Weights of a small transformer language model.
Size: 14 layers, width 512, 16 heads of 32, MLP 2048 tanh GELU.
Architecture: LayerNorm before each block, learned positions, biases.
MLP neurons of a small language model. Each row is named by its layer, matrix (up: input weights) and neuron, and shows model dimensions 256-351. Each number is 200 + 40 x the weight over its row's rms, rounded and kept within 0 to 999.
After each neuron's rows, "fires on" lists the tokens most often at its 100 highest values on Wikipedia text that the model never trained on. A number after a token or word is its count.

L6.up102,237,277,182,201,284,155,150,269,238,143,202,237,234,223,182,240,209,209,191,163,177,191,184,157,177,173,135,200,184,223,198,229,169,171,172,253,235,149,195,153,202,276,186,249,218,203,207,191,221,183,263,265,139,239,220,156,202,190,146,133,264,217,147,150,252,194,239,199,211,92,204,235,214,144,205,187,228,236,243,267,232,248,148,144,139,174,153,133,162,184,168,206,193,222,260,276
fires on: " |" 64, ";" 7

L6.up1819,163,171,198,223,189,208,260,175,203,240,210,175,211,126,173,188,186,209,200,191,156,179,158,136,165,220,143,199,257,323,208,202,236,142,174,262,186,167,171,130,197,164,157,175,184,218,249,239,164,170,243,127,147,142,244,257,194,252,194,192,255,174,234,214,217,211,183,199,176,166,204,93,199,266,176,202,123,217,180,235,187,228,191,193,261,214,169,170,154,243,132,212,255,264,118,193
fires on: "\n" 63, " =" 13, " Finland" 4

L10.up1659,213,141,239,188,232,234,196,210,227,178,188,314,169,208,236,193,174,170,141,233,262,244,162,164,172,203,240,290,175,227,137,198,182,186,138,204,226,235,144,202,195,161,270,170,217,192,287,219,195,230,209,248,189,187,234,196,215,223,211,204,150,123,201,305,229,229,165,208,198,163,278,180,368,187,158,201,233,187,207,229,222,176,164,220,256,206,112,147,135,262,209,223,243,219,137,162
fires on: " |" 45, " of" 9, " the" 6, " its" 4, " and" 4

L10.up1506,196,189,242,170,193,206,204,236,222,166,262,194,238,154,176,147,224,261,208,274,161,225,228,184,217,155,183,155,187,195,250,131,225,177,287,246,181,203,190,190,170,265,225,216,213,236,241,230,150,215,149,260,206,197,162,173,258,244,148,253,169,274,209,220,192,177,201,188,201,246,190,175,232,262,185,237,224,238,151,150,197,200,242,180,238,225,136,153,149,199,169,188,256,178,205,302
fires on: " H" 41, " h" 15, " was" 14, " career" 4

L6.up1327,170,217,209,171,212,243,197,199,203,131,132,181,166,276,212,196,160,226,168,191,159,198,196,188,232,88,202,237,208,162,221,198,195,158,228,203,267,156,159,224,170,145,74,231,183,177,172,151,190,230,196,209,198,259,286,195,217,158,251,153,139,145,163,239,162,177,174,168,270,178,158,170,240,260,235,197,213,221,208,233,203,172,223,140,171,180,232,186,202,217,213,186,243,240,152,158
fires on: " of" 35, " Sh" 7, " War" 5, "-C" 4, "-E" 4, "-W" 4

L6.up1948,199,209,263,156,227,247,259,133,174,191,233,170,203,216,233,246,202,133,224,160,185,223,234,220,174,203,140,162,180,247,130,192,243,282,203,235,193,217,239,238,207,198,227,239,146,195,220,225,242,164,258,215,303,188,196,199,230,163,296,186,200,282,248,176,207,218,159,168,175,232,236,200,134,229,147,130,164,193,140,205,227,220,192,205,246,143,185,162,140,166,193,192,263,207,240,192
fires on: " to" 36, " faced" 8, " USA" 8, " against" 7, " (with" 5, " bout" 5

L6.up551,260,168,210,193,227,94,208,274,188,178,200,207,218,191,224,155,220,181,225,182,210,244,161,186,82,124,138,217,140,210,174,203,253,160,173,205,209,194,223,159,193,167,186,217,175,277,243,152,247,158,297,223,193,230,264,186,225,206,167,132,165,170,207,212,168,152,241,221,218,123,146,197,167,242,234,157,217,223,193,141,313,156,206,182,217,208,206,208,219,202,194,235,200,256,244,222
fires on: " out" 24, " up" 15, " off" 14

L6.up1146,133,215,193,238,206,201,197,250,170,138,186,137,216,228,193,180,217,178,198,164,228,178,148,264,210,184,240,224,196,127,184,248,177,201,174,187,228,223,246,78,230,124,250,237,225,188,215,273,193,226,214,222,132,196,206,208,177,215,163,171,240,206,274,204,215,215,179,228,176,236,257,197,147,234,236,163,211,226,126,181,81,126,180,213,222,345,236,214,201,291,179,190,203,147,199,264
fires on: " al" 11, " Stadium;" 11, "y" 10, " de" 7, " y" 6, " I" 6

L6.up564,208,232,268,250,232,258,212,228,298,193,145,220,223,155,196,182,207,159,185,216,214,240,198,156,102,200,186,189,198,160,191,90,205,236,195,161,208,253,225,249,235,216,229,184,165,159,192,205,159,213,243,209,234,240,138,147,235,187,241,210,193,219,212,169,192,190,164,211,162,245,210,243,264,251,217,217,180,188,147,191,253,270,196,124,255,206,196,226,178,250,207,133,280,188,274,201
fires on: " to" 63, " /" 26

L6.up492,226,193,201,203,198,158,165,198,173,255,214,229,175,157,213,169,177,154,238,199,119,153,215,322,202,154,203,216,190,216,133,143,190,169,238,261,195,266,188,171,162,256,258,219,220,169,186,206,197,194,153,213,209,164,212,168,199,261,187,172,236,172,216,217,181,167,331,169,248,172,193,196,244,203,222,136,194,291,226,200,186,221,206,187,211,173,210,193,198,250,155,172,214,155,183,170
fires on: " to" 41, "sh" 11, "ish" 5, " well" 5

L6.up281,116,188,258,202,189,199,209,220,163,178,225,232,203,191,203,259,242,138,172,207,142,231,162,204,156,164,144,227,230,216,168,211,197,189,168,207,250,109,291,275,182,143,214,169,163,168,198,202,195,185,160,187,153,208,201,159,218,171,211,144,202,177,150,189,228,168,192,233,239,313,242,207,184,212,171,206,221,196,211,205,152,237,171,191,219,199,223,130,254,207,151,222,230,171,203,300
fires on: " -" 24, " –" 13, " New" 8, " FC" 5, " National" 4

L6.up197,194,195,264,268,216,161,222,229,132,185,197,166,185,190,199,150,169,191,306,206,210,198,138,174,155,196,177,172,258,197,186,244,224,204,204,181,148,201,218,230,209,164,123,202,146,137,173,169,271,190,154,184,203,130,222,267,191,177,162,241,225,213,235,189,234,173,177,194,151,258,186,202,160,254,157,166,119,296,173,171,207,195,199,196,146,174,200,223,218,188,233,231,261,295,143,229
fires on: " The" 21, "s," 12, "s" 9, " B" 6, " It" 5, "s:" 5

L6.up998,156,174,145,150,248,218,223,279,217,162,166,214,240,257,245,208,283,272,274,250,183,275,182,251,222,194,177,199,287,226,214,200,168,281,252,205,265,210,187,270,208,190,247,162,168,230,195,176,247,206,194,222,226,195,200,263,189,143,215,231,232,188,170,167,168,171,215,288,174,197,195,209,155,247,191,56,221,143,190,207,246,218,185,201,172,213,189,177,230,233,222,258,265,191,213,243
fires on: " |" 42, "'," 14, "'" 6, ":" 5, "s:" 4, "i," 4

L10.up1701,183,158,238,181,123,212,179,192,165,166,214,171,241,194,154,210,222,164,247,301,213,151,182,168,182,191,224,185,251,230,210,200,219,244,172,188,252,189,178,155,209,153,205,180,223,252,226,273,255,189,182,206,229,153,307,145,146,161,190,109,204,166,248,184,203,191,247,111,190,151,191,222,220,204,164,220,194,254,171,236,135,157,204,224,211,181,283,191,199,276,232,241,209,205,208,242
fires on: " I" 42, " 1" 7, " \"I" 4

L6.up150,208,197,168,166,252,174,137,153,259,171,173,206,211,189,166,192,270,220,141,224,176,188,227,190,154,202,168,194,209,211,185,244,157,211,158,212,234,142,206,247,214,267,185,177,183,159,163,193,171,193,247,152,155,184,190,140,132,183,149,149,219,146,192,172,190,214,221,162,132,181,201,205,246,233,180,193,148,177,131,106,259,168,175,246,212,254,243,195,152,251,228,212,182,235,268,188
fires on: " \"" 21, " (" 20, "In" 6, "\"" 6, " the" 4

L6.up966,258,192,239,209,172,255,195,176,138,245,175,214,253,227,253,85,218,182,214,278,178,229,227,242,168,207,214,125,239,245,139,140,239,197,181,126,162,183,242,171,102,271,108,143,244,104,279,190,206,191,153,212,138,254,212,165,242,190,277,250,159,273,193,189,204,220,191,240,110,172,213,185,205,255,202,150,132,144,210,199,205,218,199,232,139,195,192,288,231,194,229,264,198,177,112,238
fires on: " and" 41, "m" 15, "y" 6, " &" 6, "-T" 4

L6.up670,167,186,178,190,248,206,204,173,231,257,180,171,167,245,243,247,149,220,154,185,262,271,190,190,221,174,252,168,227,173,251,152,255,172,210,197,227,177,224,210,141,149,271,185,162,143,183,220,241,187,163,199,154,164,132,210,169,144,121,177,118,150,155,158,240,250,189,209,161,173,199,208,242,148,186,263,200,165,179,214,182,229,191,154,240,287,291,231,170,196,149,227,253,169,179,165
fires on: " Z" 21, " O" 18, " Mc" 4, " Mag" 4, " Mac" 4

L10.up718,227,173,187,156,166,177,177,244,175,214,235,194,129,170,209,171,117,234,193,193,95,225,196,186,242,177,164,256,156,211,192,191,269,275,121,157,199,213,184,190,170,217,198,253,171,151,220,148,218,160,241,165,207,196,171,209,184,233,182,158,178,305,165,138,162,241,142,169,204,137,239,199,246,216,176,243,132,214,217,184,190,190,231,143,170,249,258,186,205,248,190,221,184,302,138,240
fires on: " M" 16, " S" 15, "R" 14, "-S" 9, " E" 6, " were" 5

L10.up156,209,155,238,194,288,242,186,144,151,207,205,177,156,139,174,167,212,147,228,190,253,191,236,137,219,200,179,210,183,191,314,231,221,212,189,126,213,176,216,281,255,185,148,145,199,238,200,178,134,217,168,203,200,177,230,251,194,168,203,178,251,185,189,231,207,206,216,145,193,176,179,214,201,171,263,137,185,210,169,166,244,224,150,239,212,172,178,204,189,232,232,192,292,271,240,237
fires on: "\n" 33, " “" 16, " (\"" 7, " '" 6

L10.up1211,195,165,182,242,142,179,106,157,152,264,189,200,234,209,212,165,226,203,189,231,169,228,227,230,205,251,181,168,138,224,272,164,219,193,192,199,273,166,248,231,222,209,171,120,176,198,152,230,232,238,245,259,193,160,195,188,256,118,153,183,262,238,226,197,113,127,255,151,153,154,159,158,246,129,213,176,215,279,192,194,144,291,162,216,285,178,182,101,239,217,273,202,154,317,165,188
fires on: " p" 30, " G" 25, " P" 19, "p" 5

L10.up1514,201,208,253,228,154,146,182,159,190,209,172,229,166,221,205,182,229,138,223,156,150,141,214,263,226,234,180,158,211,223,202,170,210,210,178,171,310,221,213,198,167,194,187,285,183,145,240,241,200,233,251,299,166,177,273,213,146,213,199,169,193,240,230,167,212,182,229,261,176,257,236,220,214,169,195,169,155,263,206,207,198,112,156,199,201,274,198,217,208,309,194,189,171,209,218,142
fires on: "l" 16, " well" 12, " " 9, "b" 7, " M" 5, " such" 4

L6.up921,138,182,216,236,245,277,119,250,127,169,209,185,197,107,280,213,222,230,166,199,281,179,223,192,217,231,251,187,178,243,150,228,170,168,203,180,177,221,245,197,124,192,187,184,207,218,169,210,191,163,167,284,211,205,235,186,238,179,219,211,266,195,159,183,201,208,171,173,251,213,211,180,251,205,215,136,163,156,276,219,161,218,239,174,223,158,192,102,176,105,275,227,249,196,220,201
fires on: " day" 12, "ow" 10, " New" 10, " time" 9, " Day" 5, " –" 5

L10.up1570,172,144,190,207,276,195,226,198,195,170,173,192,150,175,241,124,151,166,168,257,218,277,179,242,113,159,211,207,123,228,208,181,176,153,172,230,243,226,174,239,195,253,215,196,174,235,253,214,212,191,225,222,225,249,179,213,205,158,232,185,234,179,152,253,159,169,205,208,146,199,180,136,264,184,181,213,295,205,261,230,241,175,82,216,216,236,187,210,224,230,150,241,242,182,267,201
fires on: " |" 40, ":" 6, " $1" 4

L6.up612,249,216,202,222,252,205,193,146,206,222,212,189,142,97,174,210,172,137,178,149,183,203,237,249,179,244,250,145,184,196,251,227,167,224,216,216,221,209,207,123,207,196,217,210,193,226,226,235,183,221,253,206,213,195,207,153,163,203,277,192,257,152,235,167,214,216,232,201,180,259,147,204,207,177,128,188,245,119,213,243,187,203,294,239,179,194,270,213,306,190,206,145,201,263,235,198
fires on: " all" 25, " end" 14, " Year" 8, " terminus" 6, "part" 5, " beginning" 4

L10.up816,242,258,183,231,200,201,245,211,161,187,185,151,95,205,194,155,203,123,203,227,87,206,203,255,197,184,143,236,197,211,177,183,244,238,174,113,209,152,257,228,254,236,186,180,177,227,217,219,231,170,217,175,172,233,228,199,88,254,238,212,192,295,191,185,190,171,260,153,189,176,212,116,179,261,163,179,220,230,161,225,171,207,223,222,254,193,222,254,203,250,235,224,160,192,240,165
fires on: " M" 43, "in" 16, " and" 8

L10.up1821,213,168,180,203,110,226,130,158,208,195,241,196,242,179,188,191,196,195,210,304,240,224,159,264,195,213,167,167,208,200,289,191,202,262,167,162,172,215,191,224,257,165,210,250,240,214,251,130,197,263,208,150,225,193,228,222,190,229,225,225,315,255,112,163,191,208,198,181,154,167,151,227,212,172,193,217,231,219,166,269,187,268,195,231,155,194,124,190,244,255,169,256,234,218,196,264
fires on: " and" 60

L6.up480,172,230,209,229,308,196,185,205,169,211,132,219,229,125,177,268,182,250,285,208,254,220,116,163,277,163,212,224,210,206,208,200,183,174,196,145,169,183,245,208,249,149,195,199,228,173,235,218,235,146,170,250,225,229,232,178,163,169,204,172,230,199,163,186,182,219,177,199,188,179,179,120,259,186,183,91,149,195,226,153,184,157,176,151,258,234,159,154,133,224,136,250,205,159,189,269
fires on: "\n" 78, " W" 5, "/" 5

L10.up25,220,231,201,196,206,262,147,258,203,216,186,194,157,210,178,241,167,199,244,206,244,211,232,153,195,134,225,225,143,112,255,153,189,229,252,215,144,128,202,222,207,274,151,248,144,217,170,211,277,224,227,141,201,181,209,197,167,197,211,176,187,155,173,149,176,178,187,190,254,143,205,122,224,192,231,293,230,127,237,242,154,191,218,184,219,241,169,212,249,225,187,245,197,199,212,281
fires on: " |" 48, " –" 5, " 3" 4, " Released:" 4

L6.up1203,217,225,254,155,159,218,211,203,199,183,256,252,186,181,188,148,240,173,218,155,173,168,214,226,149,214,239,254,215,205,171,171,129,211,170,180,229,192,257,169,233,193,175,208,145,168,255,238,132,88,203,165,173,210,204,260,205,144,242,173,250,229,215,170,168,178,273,231,146,168,232,212,252,190,125,205,176,157,218,235,128,181,150,185,224,244,229,187,180,185,228,242,207,239,183,185
fires on: " S" 34, " M" 18

L6.up1435,211,234,184,244,193,163,186,189,163,232,196,176,204,191,151,223,174,186,239,107,278,184,185,172,218,172,167,180,296,134,286,168,177,193,190,241,195,312,260,250,258,225,157,271,217,142,219,178,214,194,176,187,183,262,151,203,217,266,211,212,154,200,224,187,230,301,183,239,178,246,180,215,232,189,289,210,201,173,222,110,205,186,223,177,186,235,193,161,160,251,214,149,161,267,148,215
fires on: ")," 41, "ar" 8, ")" 8, "\")" 5

L6.up1213,272,255,227,207,234,162,199,154,148,222,187,266,229,173,188,287,228,137,211,214,156,218,220,165,183,177,227,213,195,151,181,266,211,212,157,222,233,192,179,210,153,163,211,145,217,177,192,237,236,213,234,175,163,194,217,301,260,223,211,249,193,240,164,168,142,213,256,198,194,235,170,272,192,226,165,158,222,215,164,193,223,186,192,185,244,228,175,179,161,175,235,242,264,219,252,215
fires on: " b" 30, " B" 22, " fl" 5, " pro" 5

L6.up151,179,212,211,192,162,247,317,222,213,212,190,224,229,144,219,227,304,197,188,239,258,163,259,173,175,201,225,223,197,235,237,230,138,180,130,195,102,169,211,135,323,195,169,177,216,188,188,194,151,159,232,114,211,141,229,144,261,220,247,213,191,186,234,219,249,190,160,256,183,216,261,196,208,164,202,176,137,109,170,218,225,177,216,125,269,241,165,168,184,109,199,219,266,224,268,134
fires on: "\n" 22, " first" 12, " best" 7, "est" 5, " authority" 5

L10.up1083,178,167,125,222,146,266,227,229,245,207,152,194,239,186,207,227,159,203,160,238,232,211,285,214,165,259,239,247,177,280,130,230,168,211,199,214,242,196,277,165,177,238,272,228,115,152,207,164,155,283,201,164,196,198,210,215,208,219,183,193,297,263,268,232,150,168,274,138,239,259,202,227,136,156,126,255,264,178,172,219,169,277,212,189,187,201,210,240,164,243,167,221,136,225,287,225
fires on: " P" 45, " p" 16, " a" 8

L6.up627,197,210,151,197,180,186,132,201,271,161,177,214,193,192,152,239,178,197,219,230,200,207,188,222,230,176,229,298,206,164,179,281,235,315,137,188,148,174,180,183,169,248,209,191,191,172,159,144,193,179,226,204,200,152,193,150,188,248,145,251,262,198,238,245,112,211,219,175,227,182,213,217,235,202,241,182,241,146,210,174,209,198,146,257,166,269,205,240,177,159,236,212,260,165,88,162
fires on: " at" 24, " of" 23, " in" 20

L6.up1306,258,214,219,176,259,231,176,211,164,197,183,172,176,220,153,237,192,215,211,190,259,197,135,228,197,176,155,199,300,248,267,257,188,218,160,120,176,247,211,212,175,134,144,180,157,142,191,185,225,235,175,219,200,219,216,284,201,252,128,230,134,190,176,222,248,192,239,217,195,157,179,134,285,172,230,201,116,270,216,136,104,176,247,224,114,189,250,186,208,236,190,215,182,182,198,179
fires on: " The" 32, " A" 9, " As" 5, "st" 5, " Today" 4

L6.up1715,170,179,204,181,153,238,171,139,217,188,171,252,212,232,147,214,218,234,205,200,240,263,257,164,183,183,217,228,198,174,264,213,251,146,168,241,196,203,223,195,86,203,186,150,88,202,258,267,185,212,219,126,132,224,164,104,127,268,162,202,209,241,213,122,229,212,277,174,199,216,251,166,246,188,166,187,111,179,144,223,144,242,214,201,211,165,168,183,192,183,262,203,151,197,194,199
fires on: " H" 15, " h" 14, " (p" 8, " (n" 7, " (voice" 6

L10.up2035,164,173,184,146,178,218,243,258,147,243,226,150,193,150,186,183,204,217,201,220,200,213,125,195,238,268,187,179,143,213,214,235,203,198,210,211,186,299,219,175,200,163,261,240,283,160,217,249,229,207,201,242,218,141,196,215,148,200,180,178,117,189,218,252,192,195,207,175,167,188,181,170,234,194,146,160,253,285,166,210,235,192,188,241,160,211,146,200,170,203,244,155,205,117,168,182
fires on: " H" 53, " points," 6, " Al" 6, " life==" 4, "–16" 4

L6.up1449,245,188,187,255,216,252,171,181,146,174,214,214,244,150,181,167,171,226,203,243,192,207,204,221,121,241,203,237,177,242,136,125,228,231,211,210,216,157,217,241,228,225,210,246,263,216,260,171,188,220,223,192,163,221,233,244,193,203,151,184,183,264,258,190,143,227,212,255,177,216,190,197,191,153,251,171,163,232,169,164,231,166,187,186,286,207,236,261,242,296,193,212,236,180,271,142
fires on: " al" 23, " over" 16, " bl" 8, "r" 6, " doing" 5, " off" 4

L6.up793,180,226,176,218,149,140,207,172,210,170,198,176,118,203,196,181,268,198,186,239,206,228,223,208,146,221,239,263,209,173,202,224,246,270,206,196,157,310,202,197,251,185,186,202,257,199,162,151,216,207,204,219,193,198,167,201,181,165,236,189,243,254,173,189,182,199,172,241,210,224,174,163,285,164,234,160,197,207,169,204,207,234,251,275,299,161,205,204,163,248,255,250,198,141,191,251
fires on: " in" 28, " sl" 9, " located" 5, " at" 5, " like" 4, " that" 4

L6.up772,162,144,137,200,198,130,215,192,200,181,233,229,222,114,201,287,204,191,210,203,181,128,211,256,236,241,246,175,216,216,235,144,193,118,178,180,179,196,219,164,186,237,249,139,246,162,149,127,256,195,242,235,237,139,192,206,91,119,227,144,246,241,323,171,212,133,236,181,201,174,207,195,210,211,251,244,239,119,209,172,225,166,174,125,268,192,112,149,235,267,198,191,219,207,209,241
fires on: " |" 49, " -" 7, "." 7, ";" 6, ");" 4